MLP neurons of a small language model. Each row is named by its layer, matrix (gate and up: input weights) and neuron, and shows model dimensions 48-303. Each number is 500 + 50 x the weight over its row's rms, rounded and kept within 0 to 999. Numbers have three digits each. A neuron's up and down rows have the sign that makes its largest values positive.
Before each neuron's rows, "fires in" lists the words (lower case) most often at its 100 highest values on Wikipedia text that the model never trained on. A number after a token or word is its count.

fires in: "the" 51, "and" 4
L6.gate765:517469593466470438514451435494496494498530485457510427625445510520434450415471560522483476491503401527557498507522477432536558531366465435525515543501452535425459470530573641436463469515455500549516449546480508411491536538587490489466568438534394514476517500569530492432577544563454554483479452532487459464512423561520548502476415444487479505506540484500585551474481541520500527534533484571541454569481506322476441482498533482466561530391446481483507519448593539598487505458535504523437551509448471495491470565480531553486570519447481514411500537489435439479520479548366530455512466594530551555474452539453452477459501527544524409493437505508480425586507480382471475446445529456509562546507493470508492524396471518508517478511504449589493508500556563478464505459503466
L6.up765:558520591526394470514490489505521453475537452473520491574466577455503506434536492591495558549517514485456451487530496547519505519514447540535480584435498483513557490475473626516548540525439449598524480466506524639603495517485471502455486555554465534564341523536540349538459465506484462471448533503523427488489535562517515491589557551484527460497593471563442482453474482527405499550601453517418497454416488413443472551567583423501492437456580589520551518442490533435477541593491490469467562470504536551651491510519512478438485610527401478481554559480530522550604474543491540398522567594473569402523481510528477546573552416485474522521515420534541510486496553579568494511496483499426436488571526508505509530532515556556451560576519504487560443494544420526514479504480356

fires in: "for" 20, "as" 14, "of" 9, "s" 7, "began" 6, "is" 5
L6.gate497:537490591457506394471488518571536469454482504450487542485516596556464593476514469505605527525471540566474478450519407366552572495534477451507545473449548524550595510450381492508538421481510455513489591437478561461529515536567376608518525443493482571481493529506475484596396463537451497493614517464534473481492553457485562571523466518483427457449452468498516505470559527517487443521440488442467505426509383534510469470519542448472546445495499536550466603481491479403435448513595505618477562463509490451504469568477504556469435504485510485503530417440502457593488532450482458572518432456507523533601516465592532514623518520489407480491552524516461555522455469541474480547510512477504550535434468484508444560372481501473491446545530535485475432540485496535364496564529542
L6.up497:508476508493475467539467511481543538506520486449539489447513522520550470468522528444474466480530503597474415496506463447500437569539580446638460430508450511492435587572432567488524522481550569509453543427501536414547545541589438600501549487454555505477521579436541496466499528526582542449427470549570552467471488490479447566528431478502399489523563506494386449585444495450457495474526442554451486459489561514525487573594517442530494501504496451546447522467480482468531533558532525519575558431415551506503560515466459478530505536417538436544461565488556447485484462558492548533561571486528468493486528479516479474542539600499556521477523563506521540545483517545536477565512494498506505455555486484474470480454487406524498495570440481445505567594526449559558567427474546

fires in: "to" 47, "would" 33, "will" 8, "should" 4
L6.gate755:542410485533488445544417538507471484431566532513540542479545436517464481529616455592494550496458600508480527522523538509553473642462548380464504441532412493507450475416456583505591548618480513403454568522506458508504504447486403453470538481471512557531491477514435463508448520509475594452469491511489514527499484506415439483527529449587515490452549447571478464492477544480544518524491590503502414489477475442411472487503488490502500396514530476518511487471478443465511565458439417519479501435556483495554474523416550456505446463371462539478481476545566473542526549548504475501604444477550453511578487531470526476536436527594488494558562442492500562478477537489492452486474468565548439456571481566483491526401544528540484592540532444453553503517554439448505495552597547
L6.up755:502526497521485475481586590441455474484516582493397412565615549434520531559430451529503511569515465460552466490472604472527502460482497489511444536570458540522545588470503464412384493464433508451454478508526512483458538396462457507427489450495512512412480521508542507469451468486477532485417563437496380506486536460493498504465610531638451525368533547438415469476536532485547452550490471434496512470454535502485525535424559615562450514550612487683468510540454494446519516546429584565459548538539431459528494540512463403523550596539466514441445593401514484488607507491540469491568543447532481599515450505541545446527533489442581491442492455543443503519413479487502477558565453511511476522532499503462529451479491471574558542466490582515538472530431545424528394507483503

fires in: "in" 14, "early" 11, "of" 10, "to" 8, "on" 7
L3.gate806:520483428510504492478447597412408515434423499501571469493509536541460527525488495497515453495543504474464607426432503569493484476472536457470444485557512518535578512400517472512534439591419485554565499468445410480483525554502432540449539460542517428485514458451422455483511416474493452480489563547570514452517469611476540579529482433544470440515537453469540486479514583537521451468537561532467430514437565507546491478528517473519588540473513468484534540455484519509561608439463478523518605483468533491504442496450506471488497480470456553518508529463576436444562534637484406594492513514504486357417432565524599518517541498528531642585531477528494477551553555528475473483513487541495458559546498406596653438494503501520483383583460442543538462461508511541499602562466491
L3.up806:574530523434499395476464496539411540401477505528505521462507463615458508572452501568544519564517547515486525509530378498505426509464527476459445478507426483515534493443544446516485507501585457476450457563431485481524523510457465442536588434472586389536519524372533431553570540508468517427518585430480521515494524545564516548517481468502437539460426485570524475508497542483457545543555422525446516483479458478469468435500585459393548557545430504536465644457420546419466441526471482478536420519585505524453531618552484461508574502449402497452562575525460539492498542478547560556471589540451510442519498528506518553439498487406509431547463546493514483545521598390566459469661565545435585506560549473537370487566549542479512439607494504544450430510554404535493609493479466

fires in: "of" 29, "ekaterinburg" 13, "for" 12, "nasr" 6, "more" 4, "and" 4
L3.gate637:442542510497480506489530514490463577402465545510457535423501558557529528461579512457472496517472547515553445493588484489582503534618463520511493531445554498574523427402594449529415468464516629469432563484401519533500588469599509549561555505456524501583540478408429508555524453511514479486541582450490459516449429514511481538398534497421426490560505512513547496535589467513497583419451485534587429542453426515515503540535476426488487566492441580468579427408470439458631542520552535391535544555466527455506521628479551491500500571547429445462533495537531494462457555469548481537514509524558502569479516564494443568415552504457372539495489604475558519498454571499498377567530505461505503540488417483498457497530481568545459581460502474513507406440488560621438514460498459
L3.up637:540457463417462458511397521518547385469541485520530505512477598538504411451519541636469435531595489569507513477568467480562481543430512494587492569435525524611498492467513560548518473479435517477487481565460565419542520508526417547476512527434470512486528532534489471432470542523549514484535435488490570424426439595443395503505482523425659513491513557539499532469499454604582552413398532491563466511465710460423551455503467450473459434572543545539471517443537551627477485553464500507541509503592473557447555495525507536498401502493487544441592439495425559485512540480449552561543452492435483460551450539476435511531499577495490554501548499400463429490567430519543405486499367548542495527483506514513551385445479464514473466490540443475461502452422476448611535500511544

fires in: "in" 16, "of" 11, "as" 9, "a" 9, "personal" 5, "the" 5
L3.gate877:500555341497489460513506626493444487447487520524456531535536540519463518530484430558493562529521464499547515439474504438466503482445477549430488468526460514497521424509487496451525441412533459591464506534446643452605463459528493493518458558446526505539505605511507499509519461465519469491491529486578492548422497427473472493497510532507483513566496516505468507507521511601464396358503449448491566407560482464466565390439491386471460478487509516450511552597453484444476526488541546345516521497533544453587594585536436595501530377557493544459573437561517469418497534466528429478549462627538546493503543551483496532533443539514442495467485448583509535512584560517615543492513547470507486449480411443572564415503466497479494517500457508450462521430527486413469535507463535
L3.up877:550468436517489555489496528613530536505514492399573451530498586488485636500511459394550516478450504577479543521576525529486523542543484406478404425552419506537502479448570530493553459458545547478496471501492532433500410505516482512456439416550592513481570453430530561517451459510528563489484550498503548491528622482561519500536540440609523516489478458574543536469525542587499489541458520464362549483571376468547577550482434458494415499611437452499561469550493418578535575396488455426551566449476564431543583538518506502480553467435417503503469587544474472447533571507501455494506496563473508513537498531454474504506502547485512468483491552548457516503493536496500532527525530529494396499535459436547461533448462501529606476453475528434535370546572496520441532554551539

fires in: "the" 34, "known" 21, "well" 7, "in" 6, "of" 4, "recognized" 4
L6.gate245:438547467422460463436567514473457507450601422567540484508460436475434499427536556525495481450520502445543539627531534474554450499521522489506551476504550534448524508445399541491613436329495519503545447590451521488454516499483410429534604543404442497364458447513568456499524435415444490430488562560510514475500579488470456620531446498532554544527497494588487477431493496496475506501518527573477554545553472501543497593526489538538554464490616483546390463550553485445505477569461472491472462425503494440516432508572426499433514438489468507541532529548460522436547511497435539514482502468431434539483500407536393529440519515594474462482505487495575483498503497515524505408446455484615478596447488524383562487546456584455551468488526507440479514469535484475536541613536546
L6.up245:494505417547543588558628451540505548376534512510472468569446527521541486546485516512487522452521523531607506584406487489497467557552503436522566505415487485500497483508567528388548444551501515518552546538537556534536590642655517554475444585491510466477468547513472449464502520449503519493527546541508463528425448530466406503575394424480518456547476448472499499482521485398456449450414516509477415406380520524476465472482425490493571440466478503537547436469519614474502491436475646537400528591544448396466485443429499542520601513490595486569465579563382508423569447491484494498490523489515419497551570449514545422515526491480467369543498430452495465535455455547469559530561530501469447504486498461529469489501468514582569595572479486459492514547489557551389421454464426

fires in: "became" 23, "of" 23, "to" 11, "after" 5, "for" 5, "until" 4
L3.gate634:506527448422499498442466577524462503560500546484439473516510339501441506489532558413403531521562471451433495572475522517556483490469550602536436487518646497395499520443534502560483516549514497432507573421589604468528517462508486533495490455519596512419508564491454469518452555466463566513595465455501534475464436409488516498526450551503386497529458458448597472564493494545501456580545461485547435489502470442447588559544493359471516399497501484490563463509543541498483489534572500501534521462478493468520484499535461472531435536470454588513532524485543529501482516527462559525568549534604552511477530558532432496476538500477506535548545485495494404588501543537506476531554514459499469498544424514487442573571437524547461529474538528506490521539531423387480471508565466
L3.up634:466542555545478406491456419590497519547424514530498465521441480530490519473519499472604486491464528509476531477526524513445405562491584499540464530556591546554509546455543528553481511535510490538583545501526551517577515492430407551497482519532455508473500468463476452575471528508460502516513482455573584520536517489467564439578438499478475530547378473525592457529572436543527433475554534495572521464616584448475427474506554457531484426548558516614468409464476499524522570500543540438531551403494469469531543549571461509450510502484512469445534539566597562540472548476472594514520533635565466450554529522491445475507487533489471629435454498384582535545454488534517565495502456475510481355579469453532508497485472445415501568532511527489482571516470520484530484452467438

fires in: "2020" 19, "2025" 15, "2022" 15, "2021" 14, "2026" 13, "2023" 13
L3.gate552:535494572376528419516485470533572530492434440549550520511491489501537536528472466479489508461527445477523458529518516462604529519419513544479470504526547437464433500492494523574474459485523563580525577604486489498426517493564556546454540463438487518559413425483491514578485560552515440499506499516590517504660469506498480530484521438462514546529485519480541466507574587450518518513476522437556459514513550488532410506495477602542424594403446446543488504563457488429461423528469393490551520510529513494571379530428524585513564615425524579473567490519425544466509549542510522438570544470450491447411433513575426516396520520510432574566562527538484555457499432547501487542416600495497506548594427587383493505473515498512494511472464519538448444348483503544576533533464563
L3.up552:642500537455518509533451506449499452425456496469436518569448518481532544442490570526499475477473486520417499496516446556553491582535442542482488531426572477596614471522528416536552682489562477460526419474523430508447527462429518406406518514522483579560528390516473626549542549566459441513469488483464551491534437437521453580460546486546496457459439446462583433460437488499482546604492504402512578587491552521549496515464422477377563545551419459484484451461526501477539620474494510497456559552490437534532533513516495413465484564516518477523455473589561477449537450575413560482510532529472522540507488521483558401390524406542411471529570505418491428511510537521498579547449416478569516463535509462550493418579540564583550546459446461491496552605498546509452586431458411

fires in: "to" 28, "not" 13, "and" 9, "would" 5
L6.gate857:415486509608595450486461534506505500487616475432547460549530574463468434494478529522515490456495644398537575567536606517528542469470520439457403488478498491502493510567377485448403500546415564434491536452550492497466524331538547450424507467475514511457452453501419493500377523483566478493335503486455452455475561422481460483479560500563398495465571475548428559436520475536527530515537510492534354475510538440460556590487514510549542475535515526582504563516522572498579522459414502576576604561493549446564447513562567420562508507460462539514379484578490487488455520505516473549560528551564487510525467481454528485518575593542493524437582483599551459587458481548453428438506411486541461491562479508530479546457537559551498482540540456488419542478531502523482514425543502
L6.up857:508519532486399477519548505460447466443479564554510617469436477512494550547580406501433485550519554471470473513508446446430460527542503455489539413520477514500500565507497458438532486609518580459498545548456509469539496558519506535527477494520517467526544468497602410515461480555517646489556485495482586573505576549456526455560530488544526408456449448524427428534563474454454497554515528583513533484515499507554504515501512430495455538494548493528481472410521512443500544471540572415467433456525425574490515556447548439535540512448447412379576473491471487516485351449505540606483381452521515584535543697500524471502511538488418456541548500402461546542537509505501564502490543526532480455472441481436525543456480482553400504568473533570462511503550439466481494470540601

fires in: "of" 52, "in" 10, "by" 5, "for" 5, "from" 4, "to" 4
L6.gate629:454584530567461549411523466616517615474506551530628482546474474489498575483546556475453576454461587553559459498513451531597529570550493514506584547479464535489537466525470568454504558449600516478531523576510460492594485492481493564499610499543534436605569577481464535433487450382517533524416540509415486520436479464461502530562460528502559471470551434547520545480535503547557534422484530419496488476394539576578475454512453503488512325481608570482518491560499463466474440501523498523470499508429470555523530465535425514538523474458511532502474437458547456519428479498500566582477424508511494474527545532606541563472570466450484460508599545536577569552564584519452511461466467505442468497431544455560494438519511496548436470558591452490545568558500426513602507547535576
L6.up629:498486523512512470435537546516520518504488492343498522451491575564478574476437497417529466474391509488499493478562425600535509477464534465565412534478484517344561500577441539474519468560535451468473425492497515608413491583612471539425434514530531480501450512492374552455475467461512491530517587537493483549428533445549533503506525518575582499476451550500582419512415511552462382405518537542468553414475475575550484425482492506656498523507514464500466525471530560446508468568574458522417529508533467465530481513551502469473507470371380476473489525600586522402418548558451588359541467471515447525467455574573526593448544535545549524576560490524503478486483513426487537473504527475469486440456472527542449491483458560478538492532530478503539435549445516516541496510488537

fires in: "to" 30, "can" 9, "began" 8, "have" 6, "continue" 4, "for" 4
L3.gate139:575489475453449476405513546692548429525473520534474464473546469513426485516486548541523606505539453620472530433483409552542497574552562451541420510514421534449404438551437461535450501559475531638501594409444526647453480525505434425432526572469535495506419485465559499494508440557530557482537540575485510471509516511501468485537497466441511514502511521436493563460541542553534541510524434497498409440433443480461484555492434483485626492472518420509566504450517510483591474547480451527523481470461489489490461521546543476527475447497490428532481476523550516500514488521482575418562545554458493577489512588594466486588493452476573567517474543539478525511381521516453461480508445583538515570614616535580498472509515476526499513475533501509554457523400413568485469591526425
L3.up139:468553588447512511462532526552532456418514511540457505530486541499479528503447585498426473439483548472490594497504511476589479539521444466546387535535480416541474530484391450529487411554526592460518540499475461462537503455513497568590542518444541471495456435481510594535534523431423536557400510500473495395539569551589478528611603544529447586462421491514506462486522481464421595557546451451447424575507489500460481527556463525448623608500489430583462486466565511522415502508393466517519554546593585476503520532535510416536380519439554476515549543509475468435576409598551521463517593580504534585471511528471571519465572479525488531604544526461475524398454466562498519520480423628519455515528452566545529500455502534534532481543476504534557454490486503453494553458574549

fires in: "the" 49, "united" 18
L6.gate1044:525492481541510451511479429550563445480594538400459527549530520507522504567465497497574390499488578505424452550427554464516469488475508503436522523474471483549487446566493501539467505578543508397513496483516577466432451495465480495534430421523481543542557520612577537503505469493431603446393452474462554536447591453499506466621536439457560530526556510465604415528551472479490534580498515517610482462475528426528473483526519559545539516513423520485453463488510504566473424589499456469517490479483532480445533453551532561470439377465555451509542528384606429482513547558495561545450589497448469464435479436568493526507471473425502484470493501452476557489488425525423458480585548457488431576430462585433480421504424443492593541521574462456408524531473416488508485398501481
L6.up1044:466475400506472502514540474480530477511386472499525435490477451441596553517528543521437520432470480493528532477485523530469527506458472494559497577577538479510485476575557514492437459457540446556521427482425506508452428466513502453447540535482503555507475566477458528442449465534419508573541487493455509584498495534495563537563582590494581531576481599578543584550500424507461476575456426568615511444389531594502419555483570435572480481487570544516578475459481514503458625529547471519427499526541500490544498511447456504554432477546454448497446538562502490531478529467515440617517530563427527447418477496584443457503475529457492428530426567460492508588454460470594489511488545416459493583596391454416588543492477454552613492505485469341478441518505540492473413435484461

fires in: "however" 12, "to" 10, "2025" 9, "as" 8, "2026" 6, "2022" 5
L3.gate1107:534567521501560531512457448598495541470367538513471506583523468389539456465549449452448465492472509576510511674504482495516450466565455465469457441572476490524487530488467448457485625407412542561446485544497532630502607454464609454500492537477547523455442470489497459496611514504443464487434501511471573497531568527505481567454514498558492515514504509520494409525509553507571461550498519475492563559518480486544442401489418420497506545486481616484447474496529460414546500412474539489538513598476436479451489519444460538462505520541488512545483537586479515468585453514570512531491567354472497387540529533555555524473498581526537584558479427489471662395447559441484541454526559434477472530535563577450477527458509448559564563569571482580495449505468565533465496516542506
L3.up1107:459528421489581480489418503503459414575501462509392469563456552498400576510558539481622525502477531601548475446469630519574464532574453428503519422537556445483464571457475545509459482575557483461531561406514532599436563441503542606497559447463612396495406528471478446465430563452456497494501526551511430440456473433481470615509512456536512522411423530480444468381471512480544555572519503457581429464597524518471438552614515544429481494439532430471424545429534474523530555572590474647562460469547571512567482564477480424458469431544475554455471538462368515498454540606500559504416597383497552503489596495556539473468488408491451548507498501392431496492475569474499452516467472511434491499525479503518503507523506476586605504511567536539481506491447529506431546470529494

fires in: "in" 59, "as" 11, "by" 4
L3.gate564:504483500522541490399553431503564581487551513456428447600605485414463526496615499475538583586458544543519520408428568422453492528508439622492507465568442513552581427451547428504551456513442461444503458500439498517434501470488487499492519513463456425431495439489464489483535453476550449536392476484521527486467493494435399457478569475531488458489425545556500487459539439399447464515524618503504447500530477545510500532526540477509582608458448562575516482506555619588550447469583441451519488521633568544473484502493455585444546381480456510603602617447460464602524435489494495466529479545402620407478459539523478513542456457459461574474503480527487502543501453488549469453486513579562572472437485573472602470464452551538448496457416381423513450501544505419441526502502527
L3.up564:511422534527496534481527405449535489546504480528538544556446477480478550459549453522552548525474435422532485574480541584471512495479491453559496551521605467561414538484414420477553514536401458551545493520521474555414570561478477449448520515510510450384537507506499524591455536446490486492452422499523479525538509485568419587538573569505513543567477510570514455507586581482403550435498533457581461462483550584456495469560531472587453497460560544505481465440532442517575461480495449461379538549384478529574432500511522535504569556510539523464518472628504487472542541458558478483446482663522630497553538552443537432520436495489500449567537483562536488446486584572521525467536592466449474449544464445388592547517510443493572495562519508480520526572485610454473490554397532

fires in: "in" 40, "of" 16, "for" 9, "during" 9, "to" 5
L3.gate565:491574586575536432449494524537567491574516463616578509568502469523532459515573644428474473498532433456476479490464424496479591511554527464586450466520544487424519554476445471406435460515518521508524432417468517497485589554527532542530421498465517504610479522483477495536549426544439554429445551469451567480445554499499596466473460504486508550465571631522510533525507614554409440555499503497539486501467481472456518490542454453458505482485511482554475502518505518563555415430465491679499546452565531510491457422472554469571485432476459556481448510426540484584402519476471524475423574495540501558479526464489487526512507514507556560508532505536577477540418554559422414493600546536496484492587515494609565465607490449478476493498515487510574530567483491503450392520619475
L3.up565:453523477521545503427574568541584478571580495650520463492505464548422388441546568442520473548522510430489487405450503512556497533472531502513415524564536468404515487492492511403521479444509515514533469493496562454542559447581503593500519489549497475495440569492403460573511502513447588484462537465491568394458480449462540445482564519532464661475501428496419475516524509461533533583522407499416470521506425506440616511403472486453545402477516459582527527498554423511570455441480470506553507441393532515519425458455572525573421506517502567440559531561418474512498471448527476500564570472579481488448424509566476437498473495529575553591482503513572420474492562584483508497518536490540495453493483499581507429581528541551554510496488538603514526503473592467523481525648572

fires in: "at" 21, "to" 20, "for" 13, "attended" 8, "of" 6
L3.gate262:499537606514478473458536529433451431503586567534494484531583582509472527504499487528493494511516433546438500530602440448485498565477509450578398401636395575577569511445555560513492487432568495429522547476555585485499555542552534479482480548532534527513500452430540485526448500552436562551495524552536528457472504523474484519485507557480530503479559570538431413423526574490479522524528468423536446428454457525473496613553425546409476517429492528424496505490475424403530501479594531486540471517466473539465553482580545458541623361499414471393503480558546598456509415502530399493461515570505489543569462472551428444552555507414483476532485531494415504447441573520435479448586461484502533515547594610472484494591491529504419459463424456544464506568436572457461441555557453
L3.up262:524564639546503456510493510465451435535523502528489444474465443586507449527428528435574446507504560453471485475520462553517527560468498516512526505458528577493525544467536456511500462453537539511476511500565528459542510502551437523515454574555509548584545471526545484516501470527535518497543514527459497498457548398522492477556464501511422489499575482516433582536455544493470508502503483491422469469570557488468461532493453548426479495509521555476508597566405548447496413538434531463557520570649498548479514497533535476482542567527541510477601520523585499501529404528465588507513570502558584495530463487566448430410398421601425423471518532545451563518484509513493524465496544461407529479488612525556399448506491437523476452445544448529471462515468517494488482540589575

fires in: "won" 20, "in" 20, "at" 15, "hold" 12, "to" 9
L3.gate711:527444510565461517540524608461639457538581500480483433503511517424422526471534545447511503623528486435466488461510527393553486524521516482523443531496651515490578606546521553473563554512563460485468477478446486545552560506545506439540527498521511480471570521518513483480478437587513511501461514541411492526539555412406459483438468468514455548483449536563489573433494535519523452455512438477522533558534507545469509417484530470465447447452528485591504571446526538564532528445483471578550400499494530547532454530538485414471616490439570436468491591536557499553563432555536413477534554467522548511458479544506583529533510526510549643501488474514446480550392491508498419545545471501579515419489561572521383439490546521411468401475543435490520437560509470497482508561437545
L3.up711:538539494518565532504615589526519550501544606530405533478539451503461444466515479507431533567624458467528504531573438404471494486515545527510508494501471528449544502434507490448504420526494509468451457506565498470453566417546560536396517455522566422457589536446516487458587463550527612439495529477535543449377519473401472488513501446496498486453536455479547520415479612482537477483523461476516464542513536439464444466493515484505583499494498443456569562437453519536500440580419403501528486516552490396473499531506561568469573491527528517426457551504580405508419433569554484457534498566531490507405441491535540512540536563516528461446525467463450410565479533458526438558526424432478445507467525522481414571478533468552510483557510451554489473552454514467487532487489553

fires in: "the" 51, "by" 7
L3.gate878:427473470468506410482454415455516463526417640504528547429528474499531521471575667499461429444494511497602440454502605540501490447504556455526544505489539484462493587426492503556458609382535493491425462491513488526495480546576526513517472399463524540559463472536432573476508442474519413391497391583448493438486452465443529452408480513529504507578538500462553542594591477536475519575464617424508462485484484437476464563516486543451563485476506549436426475619443458538542518424465497539532532486457474452477514462555448484574408496520538508485478540530521476464537428516543452408531511419595506465576565539513508506475489484465593517591510514442401507461565449499576472513482511530504446566475458452510471396491396485523511493520485494452392481558497527422483506531531473
L3.up878:486531482418472466553465498582453531529430463519455502439581538461454483419428490456525541542456533506542647447553534423584390551492377480521522509457454532500519469471494468514507386472423529386547557463497502475431477575587524548570398482523501517573441420504550517560498549485511517515549432439519513474522454559491550520449465603594506587529402496444524512520557508573466507571499536495469481533449548525527443563518491470522488435551539623548563520513514544474536462457499454451539482454445522419485508489534474452527414531513534584515525573489452482578487491490515501505438436475433443542554472581480436506531462537510549481576581482529420491467552498538501503469597481534453428386567449448482504503449424446444612468449544506519478510522501536454474494465506428

fires in: "the" 64
L6.gate800:474486552476579473533491506458398512425508473472498420433549454522496457591402479522567502506512410489550500493430539513495517482511497471505522518529511471475537499499536462405469450430456587460502527481435502488542444484549438485407600564523518485486550525531427511513540425383444521509488470508438577546568515452542517525493447463505461468482573396442490443475546466495397460417475483504470439486423588427524538460517531503598635444527476472506489525410572552487412498527441435481540407402496437467511533437502480545494491531476485427463545565552529409490542542467599437502535462459544481453484411500500468490535463433457530535577491454401537514481478451464423479411491502453482477519518530547504434499533525458443505463522510347504440534482556466506485528411474483
L6.up800:463516460507505453490491552512505498483488512492561455429543484409484405555443506428510390466507456556478525473473457482421523411520468432509438479530535492499569478453585477524482443529385420511522554469532508548489581482538512480351448483467524583525466503448558502431473498563511430449475468480605529433489477443524427487530463482461460458530556483448519516455536488437426445430492526484448465488473445505544515463581558483479585491565496483589474498497447504497435457492508576523597582533470459494503543550494489498531627511428456577506554622502434514612548512496455424472400497583529586431437465536530528561511502588558533489530520540483455544424526485562590503499608519532532526543568468477453477490469481507518476464516540476406531473531614662485541554437547476

fires in: "to" 45, "of" 8, "and" 4
L6.gate486:465418491576477489514488533596464456495442453486404500564573542470479494500490500557502463452426534476499487547424470553514485572550501503468505522457461515586509541545437483560445411482475551577506520547431477493487491503600480505502533554522479476489583516419482519673465512610568477438468484538478536514403535510439522390501479511495461548399415477410499499421578603475441548528471568520440496465641538551538472562493446451567449459508435579524373475422480539430443521432472468513493594570556375467457531428500535531485518514521522573497487407501489489432358503435457518523422486509462412545434566542543483519474540371582508565456579485512571487512488457500478443426586465511423430549478439494547432455537481497521577526552487504589530491559454558554533544505480450
L6.up486:471468471553527595502468512473508523447485555516459542471498569462518463533485532500535528541563550489469506524467515435363496595574435520509411560473507546569468523534531435562470498546540527527485540425550506410476576554438449573530515415555608563513524526404501471542451541468529561488445487484359459413545521429576580459536514514503463567415496513433502492341510461512420573423473502486448490518518427597548510514472389516523507564513511462520485478411526481447437481487512557438572460493553473426526473464458463466506459469476479440478530429543573519501427584449528496456501478534539451554590478486509450491480444507457576562471541519442476460400474436447548503481466570509531530450523532482550468402538486486426461463549604421560465605465510521426529480441530466

fires in: "of" 40, "from" 29, "in" 14, "with" 11
L3.gate672:520566496551534527497556521561509544435532624497469492467492534553473576423525471479459526543565530449573501448470494530519476557455516535508483467555565487482439474509442504461481524536437540471451567426513450588424508544482449469488455534457556511587478532526532447463487469504478517529416608502403472509448437450489499540501493562535529491491530454490591454471521503594521429530517525622498507526393473621507574494507504496500522520487451494503535542483508536499495410473414527471440514533484493457517530443541635558423489419499451463490513463461522498577471540449556529477409556529467461454577382441491523497541427521494526603609494558570579534511491522412546464582552472534493554543552549563342489479466503404448454564561498433366494461516509472391517448441454525
L3.up672:535503476468416462497578504491473573529534538521591479457572395565453451554532532414494536464426529481617443455536488529501527451467474395541512472523527487525546586484464555467519573510383475449517444529583510422448371552496486529475523447570523494573481447560410493478489469534461524490420507508504437533516568458527545540506511497567511575458497375520592389575442540529513468497581458527532539491430457401513505571508441486455574459475546435558523545475488498378482449478478486493528501557425588547450452564442562520468413411527457515502456421520397586450476522431532499474488546498449460539550514476492471503545505547471495525518473485494540578473540506345549515519516517511533514524446515539370500421443471469515491554496504582506503481458492415483529561437371525

fires in: "in" 47, "internacionales" 6, "inland" 5, "mao" 5, "inner" 4
L3.gate46:527510424500546467521495457529523525553614442498530464482537469435476432534490490562381567501520425477471501577578555470512407486607557525571461431516458437554539512457508543481598495548476438508535476460536447596473468478518560539537645445397462469475468653437425471483486502502492504587466495501555583548590532461587435445466535582518475388426506516519609450423519503511538415453571503558505535496403525543533573572527467521446512475516392427575473464532500462427438377569560518516409504529493500528482456482503415537487655479440494452515465561501464468453484510474569553488467537497492578563560487510522455499559471488590569414495440603548485448493389431420542431525454493470445442587575491560517601477578441473479450448496546531530499405449504492456453626579459502
L3.up46:512565493482534511529525474402538582491486435527566376523518473510489481496493476535542520459452620523481445464580529500520530516570462623529483589493479441599526400513508451491477506431425531460432484444546387632455543560491503520535663456415488450435555536480408499429560542547464544512556553468526454478399545449517566522440533593564460395535457539556533469454552558453539533507556485454534515400491502485548545518528557508623510569533512506517379425490507445589585593507545406520498515525431467548478474484534500524538554511494550521412512535602521523487476474527499495496503400521464516465538537465556508480519493499587539526452430491468464494489489504530469455513596482575445481556499457500395519424446570520379498483365564430512461619490438532549543551482451369

fires in: "into" 32, "to" 18, "in" 16, "of" 12, "from" 4, "entered" 4
L3.gate489:506530479487498450394514524482409425444535586526449480507468466548352439477617471475475444474436514427516508469514490565582480522505446427420501434502495518494498526384468448460463536517550512546507503581470402541432496410552470501468501570535450533581515483505495449590538458463462504566470539527473564467448454432521482556422540564498502432431527491521409517407458487574457488429527465507388497495463490587568585511478345556483512612497485530534505541510453501518540424410534513509495470579586594562451482554472518484466560489450483545475538524430471456435476425524605395549550619515563514577427474511568589499462596568550503511530509521462500529512484449412553580432498481443519473541468461484562520510380484468438481477520506458480491509515560440452476447541530464
L3.up489:483511548443557499480468501526633423463467525465510493558513462499462570531501499435505509541583555429442631481569442540578514473417483424457499542469567538625389522480430590483454474618488496570546542557633482455430464454498491584496473464496496423567593481476507530558543475580486582510495483464492567428435472490475549474534524537516614545539488523554376495551492478479523468523447412514552562420493527472529499460557505534476477534506431506549547566423489489487513560571436570491496449513507528578559464534486487543495522382463545545493503482464521447474522380546515373557428430450402553552541487534453541491501503544426494467572489551514510498544539469344467503467587537497496524458520553489594463496475534479552514449505586505459511462525477547508381503559555549

fires in: "total" 15, "s" 11, "world" 11, "the" 11, "states" 10, "kingdom" 6
L3.gate20:586562466536403470552424511572477554563404487458451446485552538573516477507571374430487517505457453452557504525529502530456467494463466431407503512523460497517465510533516453569523492661586590433424489489424519500533594558471517539515490421548592436541548509426513482490519470482450531539517538443521547509576463547411567409469419443477490456529465425545528468487560447462589497445500582527369529468552506512423504413466488595498574560581540500467471545422526473442459402431485432521507464471519408472578530469395424458552460561532444493512521539451522486549510503513511492563398451475496473469473448589473472564469491516493481499404544389488493560501558553377504438471431434584500452500547592475563513517515445369468494602508554403508442446512531436548508437398487495
L3.up20:545465542429494575465528520455491550495502470484544459455456477551503479486485507567475567544560401470557588532478522493500522463435544454590503599553462515444436460537503504451481381539436449434513448489504504480512445487445494549539553509487596551482510404552610522500493487527556526558496568513536556566491533399523567469431491504468463550442436499421470478419532470502619514495444532492485513498452500536499596508523507461546545493576569516511495477483508448383425457445529470496476422513478423529523487501475431546374468477445483465474537599505467458577524487594507523399600492511423446539550374506450471526504453485533466535509520531491427572451539460530439444554548555403471576468540494594523539523464511446473429496546474534487512564535520501525481601469529392